python train.py --n_kv_head=4 --vocab_size=8192 --activation="swiglu" --norm_place="pre" --qk_norm=true --bias="none" --tie_embeddings=false --optimizer="adamw" --beta1=0.95 --beta2=0.95 --decay_fraction=0.614 --final_lr_fraction=0.0 --batch_tokens=[32768, 65536, 131072]
MLP neurons of a small language model. Each row is named by its layer, matrix (down: output weights) and neuron, and shows model dimensions 0-191. Each number is 128 + 24 x the weight over its row's rms, rounded and kept within 0 to 255. Numbers have three digits each. A neuron's up and down rows have the sign that makes its largest values positive.
After each neuron's rows is what it responds to, as a language model described it from the Wikipedia text at the highest values.

L2.down735:146132111132129130123142155140115143167146148114116123116146138099134137112157129117165115143089167177122126140162113149108131124194132171141079187102123159135150099166136147170112122140169099145126136145130137086137109106108181135162117162112111131097087165164167109154083140118114112132124097108091124140079081139146114121169136106103137149107141093108136101127105128106076148122139083103093145121145142140136043126150138092120071128125126144158120141138152175122121108104135132145134143170109129126133116150150099105137154142160118177129152109113124168144115131087123123112
Description: Fires on the token right after a person or occupation noun, usually and, or, comma, plural s, as in journalist and, psychologist or, poets.

L4.down616:155126130142154147126119151097179115112150138106137133157125120097137138116140121093100133113093161113109123167126120119131174106136138074146142097128105128098137146132129105166125113130136103150148171129092133107158121107116099122155146133161123122136132143127157095175099134097169131098138156159129095109118118110187092094131165139131093113115097152142132070166125110126156134110123150131125099158140177112171134165132120125096169129148130091100062168088127166102131101132124109084094085134152120113138137090080115135141095113140132143076135144118180084136135142159108144102
Description: Function words right after a noun phrase or comma that start a clause or modify it, like which, that, also, all, only, again.

L2.down887:162114164121106079125085112122094140111155126130079111135159110138159151165145083111173117132154115099075102109137104163107105158127102108118110099103136122111102129156145135095152130146138061121106119102172107153138127113125117130149127120127169161161136186161145106103124114124166125136139113129124163118147105131156118141132152157197142101147098140143105108097132123138144125116121112100078099103140149142116131125121131141144157155069106113148133105126129141101091130164179141123074115162113101134131129115166142106109182091127115116130118109125147102099129127127179101162
Description: Table pipes, colons and list dashes right after a row number, year or field label, just before the entry's name, e.g. "| 4 |", "2013:", "Founder:", "Succeeded by:".

L2.down50:129134151176101177135104110166113159121166158151136150125154120159094105089075159123149146131146061142190088110136129094110180112092133153108139133120141105146114109111104143127098158140123154154102105141169104134132105166124131127138153137132140156149087136088124108125144149123145080125135081123127112108129137157169149156152134165166099148147122123125132145099111130183147151111128153105115115114115167116144142141100182084138113115099141133097115133149126116093141139150115081111124124109108148103131163091116102120153133159130131126118107110132161144125119144144163094149
Description: Tokens that follow or begin numeric data in encyclopedic text: leading table pipes after headings, units after numbers (%, million, per), and " of" in census statistics.

L3.down323:159135106117090141096149145126164165117130157082122127107140123113105135123133142128145126126114144129090173113131160075157088133148184136193124104098148103133150108107114157128109119146163128132100098082146090098058086107136094103148109101107139130143116127146113127154124128136167131094128098194110087143099154146132176108106137112152129132154077142100173149156145137117089117156144118101117126143157171162120154125175138134121148140096108099111119133127077147104127143108133133123167090116140122125130133080143148136122171124142154115143149146140139150089123108161112109091
Description: Punctuation or connectors right after a complete noun phrase, such as a comma, opening parenthesis, and, which or who, as in "American football player (born", "footballer who plays", "Hong Kong, on".

L3.down145:130094103126115156103148133133091151173128117171160135129120175076114151154125095123130138109122157137117138107161113126144119143125157158119114086141113144114125175135131111105134137101114067128140146137142139160120153141148147109102128131131119155114122139064162087099125109163156138097136136105139151088169093158133190191131136120147132146138155106127182142133119081134103110133128091112159125085089113176121060108134155113148127134127112112131123157114143110077126170153130108141158117117125102123107134157119165146152115134149136137125109103121134132117134134131166096081
Description: Non-final pieces of words split into several tokens, such as re-org-anizing, pred-omin-antly and al-phabet, plus pipe separators after labels in Wikipedia tables.

L2.down285:125144145134095144134131140133145079125085126130134141105117138106116098149133130117090108103095130100105138173142090112125088123120103122124084160130110070130105125117131148131105161143145180153129130120114166148151142163111150132141146162138132157096128092141171115126097144091112104101160125147116134153139097153165171099164127087152095113167139133174110119119083135114115072150134102076149141125160125170134142092138148075139136117097164139111161144135130103092183144159120149085116131152141120153123081121140171126113106119159109124147098118143148110116145132139161090098
Description: Words opening a modifier for a just-completed noun phrase, mostly relative that/which (route that was, bird, which killed), plus appositive commas or the, sentence-initial This, and to.

L4.down392:135126120108134185129147133146119158107099180150146129110102119123113134126107137138142124092139137177076120168148180111107135121150176097170105134094206161103095133141170124119145115167120108102108132131083115158161087110103106104140125123124148151147118112081157108150145141151082181161156119093086130125127105094144143118141121123132110107137131123094167137114130129105108132101126172162154151153186115151149095133136141093100113126090142118129129128113106123123109133129122127162128110125122176095121106076115131125148142112139140114180140096121109145174134086114118085122
Description: Punctuation, mostly commas, right after the last item of a coordinated list or phrase closes it, as in "pistols, and submachine guns," and "Drucker and Claudy Siar,".

L4.down770:151120138112136186134130100153165136125134118142155129132125125095132144126162123147085147158138118114122162118119089136182115127105144122124120066168119110105158119126131162069135093089140094110126134136157117131166127127132087116178063143159136117120165130112101159090129134116140166086127126130106177140129151149130123093103099106113151155160156122187131117112127144085120142125107143132136129135158118133103161144128093156154117114135109161146143127176131091131097125104062065122127142152105087143149099141185141104091132143139133170089123136125160138120109162126179147128
Description: The particle "de" inside Spanish/Portuguese proper names, as in Teatro de la Zarzuela, Cidade de Deus, and Ceron de Oliveira; more weakly, "to" and name-opening pieces like Jo, O.

L3.down816:158109159113128122110141130106181151135140147174095151136182149138142093135121138140128088099131149152112071127102106146135105159123143099091112082120139071185124151136150104085166096100122080126123118161133123153120132090135144107171142146133123111125142125106116156100109149113126152101180120113106125132128109097167115148148163164174149118100122175141086147109103141130115153140123151127101177171116135142119127138131122113115149162158144149113142099156132105171135157179167165084126143152107150165138112119125148115163082159126116117133129121113167119136151173105116152136
Description: Fires on " in" as a preposition or word prefix (its inaccurate, court of inquiry), mid-word pieces (Orlando, Advanced), and paragraph breaks after sentences.

L3.down527:078138129137150130156121138172099141127124129179183122150110135113125106160165131131116157127120089103129091145166107123133124149110092084164112114119113104144120114121137163108146133107180125107133122129073121138107137104110143133142143133110105164099145117102151127117156138082145108111141148179120134100091101142163135113107158163147114097122143160083155158146137137169137116140100135123153086125110119141135123145142087141159112073132108145126107142128147142100109104125130162113163104137151131107107121118087144217109126147106140114098112114158124177111136088097115131117
Description: Pieces inside multi-part proper names, especially the hyphen in Arabic al-Hamawi, apostrophes in possessives (Scott's), name particles (de la, el); also table-dash hyphens and word-initial el.

L2.down796:163108119166110107146116146134160111125098121101107154099112109113104160162131102147122129143116134128112118112170138142114101077136146121144148117142131109123128139115138133101087159115133102151159110080150162160122132103136174121136145135171098115133117174124094114100151139166169140094121110114142115123153096154111135102097138101112153120195142118129111130129139119157117086125159157148103161170133107148102095138119148107154101091114119114148161173160134199103122146140100137128133151131133109153099101163131100178157131131126152127172155138113130150140125125139141112099
Description: Second or third word pieces in the middle of names and foreign words (Sch-we-izer, Tur-ki-sh, Ver-la-g), plus markdown table syntax like the final "-" in |---| rows and closing "|" or "}".

L3.down573:116109146094098134114099135104133123173144128118127148120142083176143122129106097122137138137116146102132130151123139161148146149122128113143157109117156170114124085109123099128117086125150102133134138140054157087067148115119093135098111158106125133131088139155132122132135139094077118140109182099165146124168132139103126110113159117109135123120144105114113126151125170157133098089139152121123145143152119143123114134122148127087122179143149106146109109114117126140136121136155048079160095126132125137068122125140175137171139129076167163159122128122177130101128134132134176114
Description: The ° sign after the decimal latitude in Wikipedia coordinate strings (e.g. / 46.5975°N); more weakly, words in infobox or table labels such as Area code, age, standings.

L3.down682:143126149144090136166163133141100111124124121147134153185186129155109142111170146140155149122116146106096114166145097116148140183145132148097098140155128147133139150131159146122113166103168153131057123123121143096126151150135152122128097119133142131147122122130140169134157116128144114090090131113121104126141102111119123116079107156106120076103117109152157092138097114090117117136102117135122173137103105150129102120161099119158079124110128164089132113108133125109129135106114114112137111144105122125119168099161159139124150113053137132146117140142102134115102151128161108120
Description: Mainly the closing period of the abbreviation U.S. (U.S. Attorney, U.S. Forest Service); also per in rates and scattered sentence-final periods, table pipes, word fragments.

L3.down15:109128138121129097123162112078167152115129174134129109103154158096157131090128132127123058093147132122112102094102123128129078113099098122165142109152138173128092103136136133152110147083129113129103107139164099140120150130108099080159151159152123169109087132125153113160083152097131150130167078111121164103117110158094131132151132151131099140167145135159107146143149138093147158085137151109122132121166086157144130099126167140135133133111132149076111182104102146119142078103126114125124088113105111113110131129126132140124154132155135141088135134111169129149141150162113081077
Description: Word pieces at the very start of a new section, heading, line or list/table entry, e.g. L-in-field, ==Moder-n, Following, During.

L4.down648:127128099126080102138120102114132131107101163153117119107156188108082115136096139137106132107141130192124143130134130092110153148121095162145116112104147122096146082137131133098162161095134096088128133086144126140123129161135130143134172112168175164138147155137131137137150156100176151112119116121131141099133164140152166117104134150138152111117136158123122119124135157120133100122115119110180145155109153151107133118114120079139105157117075152104121115159147143119149146109117140132099125092111111151160125086153089156069084125143118045101118178121134152119121112117095105078
Description: First sub-word piece of a word split into several tokens, most often a lone "l", as in l-ieutenant, l-ibretto, coll-apsed.

L3.down453:123109136125125142106105176122141110133124131136149141129091131099120149146169094136125124111110156160073149141111139098171144122110129096127156113101117134128088103129152154131119108103132116165109105111137114149148140173129061140185092117085152153153105127101171100098131204128138137178131096128124188142113118122161133143154121106152116113138127126140142116144108111158143109076089126114170105115155155116123152128139159102130153097102094106162108167149138151093134084154137119105124109166155132109116115086087134170129100178114124123141174106122173099122139133135155140113
Description: Relative pronouns (which, who, that) opening a clause right after a noun or comma, plus anaphoric This/It starting sentences, e.g. "rocket which launched".

L3.down555:142139143149117147126136106092126119140159129163091145127140120125145131106069122153155110094131106134105151141092077115100107087107111135140128190101143150171118173135146146152130122167114106147166125141119138125126138102134178144101138121157133163163108108120138147090105094156104162113099119147115122144111112145165101168150099110160149085106071143129092113135114137144154134154117135110128141097117159075113156104116112121120152151147163130135125143116122149138127147126117113129121057088169095100117133115160109105132200115113115159147085119132097147084154104133116102135
Description: Middle word pieces such as ive in Live/Oliveira and ie in lieutenant; line breaks after == headings; number words like two, four.

L2.down626:153101104118147131123089130164129146153127160134126160128114109106116131094128136133174132113131109133179130149190162094101102052149138136115124124114136118137139150109125136130126115149114084162144121140159121138163155118141127172091139149101102119129148138098112138125116109170128125101160177129101150132142198157126133141111134119117114152143121149182110103159159097143135132153098133075156168158109099084110119110158158118129119090112109180113136107118090139164149143171154101143111131140119164135145116143133139110125136131132150127090146156113142108154163098129104194136
Description: Opening pieces of words split into several tokens: bare spaces before ur- words or CJK characters, and capitals/syllables like A(ffleck), Sh(rek), Gr(ön).

L3.down705:133150165102150092150146105149131146158108159140141154121107136092094086094109136155122179131178128096093191105102132152128136145141109123121128134128098140113126135136137128122162172109118005143103113159099112126135171093106113102131097147147149173110115137147149096125120148119139143090121128137131114157119128122125128079158116133107151106114110175115150128127134142114120139130125107126122112114119103143102192157089145122130134115174135094134107110145109110164142145130139120157085123116138083150099127111080122142161102158114142116130114148117158107122140114099150147146
Description: First = of a wiki section heading after a blank line, or the word right after "in" opening a phrase (in more, in early, in weakened).

L2.down605:150083134161092141126154088115160148150113134117158088104118125120140140162140141124117113104127127120127128139115110120149149120119128129135095146109176098139130127112102161105099109114144125120129137103148110139156124101087139174113092128105102162147145124146099132147136139106153125113161131129102102168139145164149107142147112097162193107127114115098165157130139080116136087111090155100113093098171154133150083116141112149118154098126091163183132133126123089121163126186145138117105083167127079130134116170149104161161149159078128102103108137085137116139161136149099087123
Description: Short inner word pieces right after a word's opening piece, often in names or tables, e.g. Ne|ar, Re|ar, Guada|la|jara.

L4.down524:116141126121126147147133138086109134104114114144118122127158146110118110116088130145096087136150153135087152134116124143094127131158085138187094150106114151136133155111150162108137109107167012111181118145136114103103122133129104128112129120158139135116123148159119067085168116122080120115133116098143105132148120149126140135137107133137151104102057127170108130131134134116159118122103101131180108148179097139117134124138119132107134112150137087125164130133143117130105131129137142089128099127183108095042157118105108142133137106132137104100123131142101098132110159117179124128
Description: Paragraph breaks after a sentence's closing period, often just before a == section header ==, plus function words opening a new sentence or following is/as (in, the, at, much).

L3.down571:130134146107109124138156152193101166117096095141131112166124142113173069156131117135170148113130141167108132135116124073092087116138091134179095108110118138098110177108161175111090089131131093107125134084116111147143135115145109149179127079127145147146113143142132122114113112113130140161141114120139077140157135113106113106106165127141110057152142136126167142131141152165108130133098128170133126111145131123128094172109159138127165146114097123125152123166137119169111145117103133116155146109135152123098129152117133140140118151211109157121152138145138103123144156135073083156
Description: Connector tokens right before an upcoming proper name, such as of in city of Polonnaruwa, de in Rio de Janeiro, colon after Genus.

L2.down570:097103090108122120112153103111143130181178107107158151141159105155155149106124095147108145115114122161165123122098177174125143116135144142132148163141144130118083124126124145121112143101122123070154103120120111107152112123128131131142140125179101164132154139122107117097109147163136078138107116110125082121179129160095133117105097133116086134165136099147116111134140178064136125103139166099103151132132138177118144105139156163171129111154145135120133143115099109161129072156141157158115129146121138129124115127137161132116150160099118130089124137102116117111125116132056127192
Description: Short word pieces in the middle of a word split by the tokenizer, often after a prefix or hyphen, as in re-rou-ted, up-be-at, dep-lo-ying; also month names after on.

L3.down676:128097154109139075155112155085147108143119122100084113137164123114084101130136113105117108146146097118116106122143130134118124111157153140169130114123160110142137137122112154133186130147157107171161118132115148121145142103131109132148157151127153124163133121081145133105133136096084111171162109114119158118096109135124145153167149151134080121130127163149137076151097129136105060117161122125078160119127157104109152169181155114094120146161097080126118108108128157125136135176152114139114108150128149179136110120080103123138106106072119121144146153150102108157159148150117141162
Description: Word-internal pieces of proper names, mostly foreign places, teams and titles in tables and lists, such as Da-ug-ava, Ouagad-ug-ou, Yogya-kar-ta.

L4.down340:108148140133165110142121123146135172150120113138123146111108100100147141102148158156138090154127137118175099123189142099146145101145135155087171131160110116161147127095116097135123107102130171125110136090122115137156134123158145123113077143113120132168195150086135122126115178111069153076147144122103101121128117131132148128069139114102109160161130130170104108145143140153124129108145145106111156134162126101131125131154160131133113142119121096111152163107095117169133147126088082132140117128134143145144097159144156112143138146122148148145099141095128177180123124122170153133
Description: Mostly line-initial "-" bullets in infobox-style lists (office, successor, headquarters) and "|" cells after numbers in tables; also mid-word pieces like atmo-sp-here, fa-ca-de, and stray " a".

L4.down242:136143090155148146144141122174119154141127142134138155117116093076133087112158145146087139137138111092116158158125133136117140143127105185134116138141130105132146130158142098088109152121148094110155146072113181136144168112126147114096138110142121135094134058135097128098128131141145130111102115142137152168162076148131114087141118105167131114160135097084108084122140100112134137118166103129132136162129100115133073126100186114123113123148147152121155108159123133123119098109130124107145096149107122187131091106172145116125155109189132143135177094115180133130104112124130131148
Description: Pipe separators and field colons in structured Wikipedia tables such as medal records, career stats and NFL draft fields; also first pieces of split words like hand(le), man(age), down(grade).

L4.down20:108160114124125117148096092159086131141131122172123117107124135140128118129110105106121163142100121078130124111088106160091160137134121150094137129110153103142086099119116096171128119126090173154117147121117118122169118086128126092165112096120125155141115129090139136079115183153098121151112112193129144128124076133131121131126136160128168155142096109112172135140159106100125134094120134104155111140144145174083117105133133108102149091131101113152203111113095155115160134138150087113148131130149112098108093141107100099133179145121143126122138112125137111111111161170132090181
Description: Fires in Wikipedia wiki markup: the closing = of section headings, the by of infobox Succeeded by, colons after field names, and table pipes.

L2.down801:122125136152124137123128093142153083189123090146131150071145170127135133121136143126165156121129059136100107162161150122102137143130128144129132144119135097157095132148094155149146099120147126113124143160113118105155131128166145125147146119110177116112143145114133154092131128159140122106120142119082139116107123169120104123137106134179080086104145183162126121139130104107145143134147102142103116100133102126149104094166129127151152118130136113129130116092119167150135115117117103103120147141091140169144173119120120128188175125139108129143091143068130167178123123090123077148
Description: Two groups: middle or final pieces of split words (Strugg-le, Euro-pe-an, Carib-be-an, obit-ua-ry), and colons after infobox field labels like Publication place:, Founded:, Consecration:.

L4.down26:140140153087098123147097093120144128106137140064134126099092146158111135133095152106118115151108153148101104149138130106188144146142156171120156146128141124094134142105138142173105117160161193154146130119142147168119164137109078135126104116127156119145114110124135189163148136138177147121159146127135149115139120134162122106112138115112086155173146159088141122088142147113122153106109106172164142114105150112130131142136115155139110107090160138169169094131103119122118156123075131131095153109169156122150124137153108125119143141121121149119130105129126128155084114116176091125
Description: First word of Wikipedia section headings after == or a blank line (Early life, Career, Personal, History), and also success or major.

L4.down606:099152121142128163101147131139136121110154094137117151126143124152105100118137135124149105109093098178126154145110092125143110147130134160144135116097144109180150159153122137177092122105149128160117120152120132143156093093128131088127107147131160109102134129149115155138143174142102142163113112086124157171061088124110072094116140138115115116126125134078095109108111135132106119127150125118132148101151120114117129168135132116167128106141133171111104104168181131128130131128136097079128087160164173147078154118140114114150120091128159149138146100109155137126092141144158133153
Description: Mid-word pieces inside longer words, like ti in pronunciation or se in intersection, plus the period of U.S. and States after United.

L4.down412:152095116102148128098174090157135156168133144132103140147117140100142154120151122134117112101120129135135146133143142132143120120156140083125156168141109126125171142146135158099150194129106031171120159111129114118145090148115124129170118140105153100125146138098137139129137144106112156145155190139155170127151137129142149132139078150118103145118134129168131148162127092172090116115152168125099131080148144125135128144111122127153128078105145119133105097114096114104139109158132132137094065160138098147126143170161117114133114082119113116138083144078130128144124129103174106107
Description: Word-internal pieces ending in e or ie inside rare words and proper names, such as l-ie-utenant, Gre-ele-y, Ba-ile-y, Rook-ie.

L3.down62:094126162139170135097108148098164098115115139121124156119123130106112112123093140106173143116131094146123122147144134131118110127115127162098112098150094080146141119133153078139137139108152170122128138106123132167146119122113128157185132106100137149114151137101103137085120142137157107119121136111140157099174121132131118155102131083059111151128137082132095137080106153157130120191093125133145113148140145083151158142105143117147160125136166130155132150134153133103172117084132108125075151129131141177122119144097121058118140106081143150141111098095108138156139139127132171137
Description: Separator punctuation between fields in tables and infoboxes: pipes after a row label, and decimal or sentence-final periods.

L2.down836:151124171140108081157136134138134079173108097162095125111122143140107142161142160132118181139143105124097161124126136157062163122107155163138126119092126136186100196156128107109127118150135127109127084162138114130129114102138104143139178116142116130135146128114157087111124147161178148113115133118093166135107124130148160135125155131143157167106121125087103139121126146164140149134126083132101112129131139125176121147151158102089156169134152140123138091110123126164122146104135133106093136112104153154142138131121152125163120106140143091144119135164128112127127143113130067122
Description: The first = opening a section heading at the start of a line after a blank line, often after tables (=Statistics=, == Notable transactions); weakly, mid-name pieces in lists (On|g).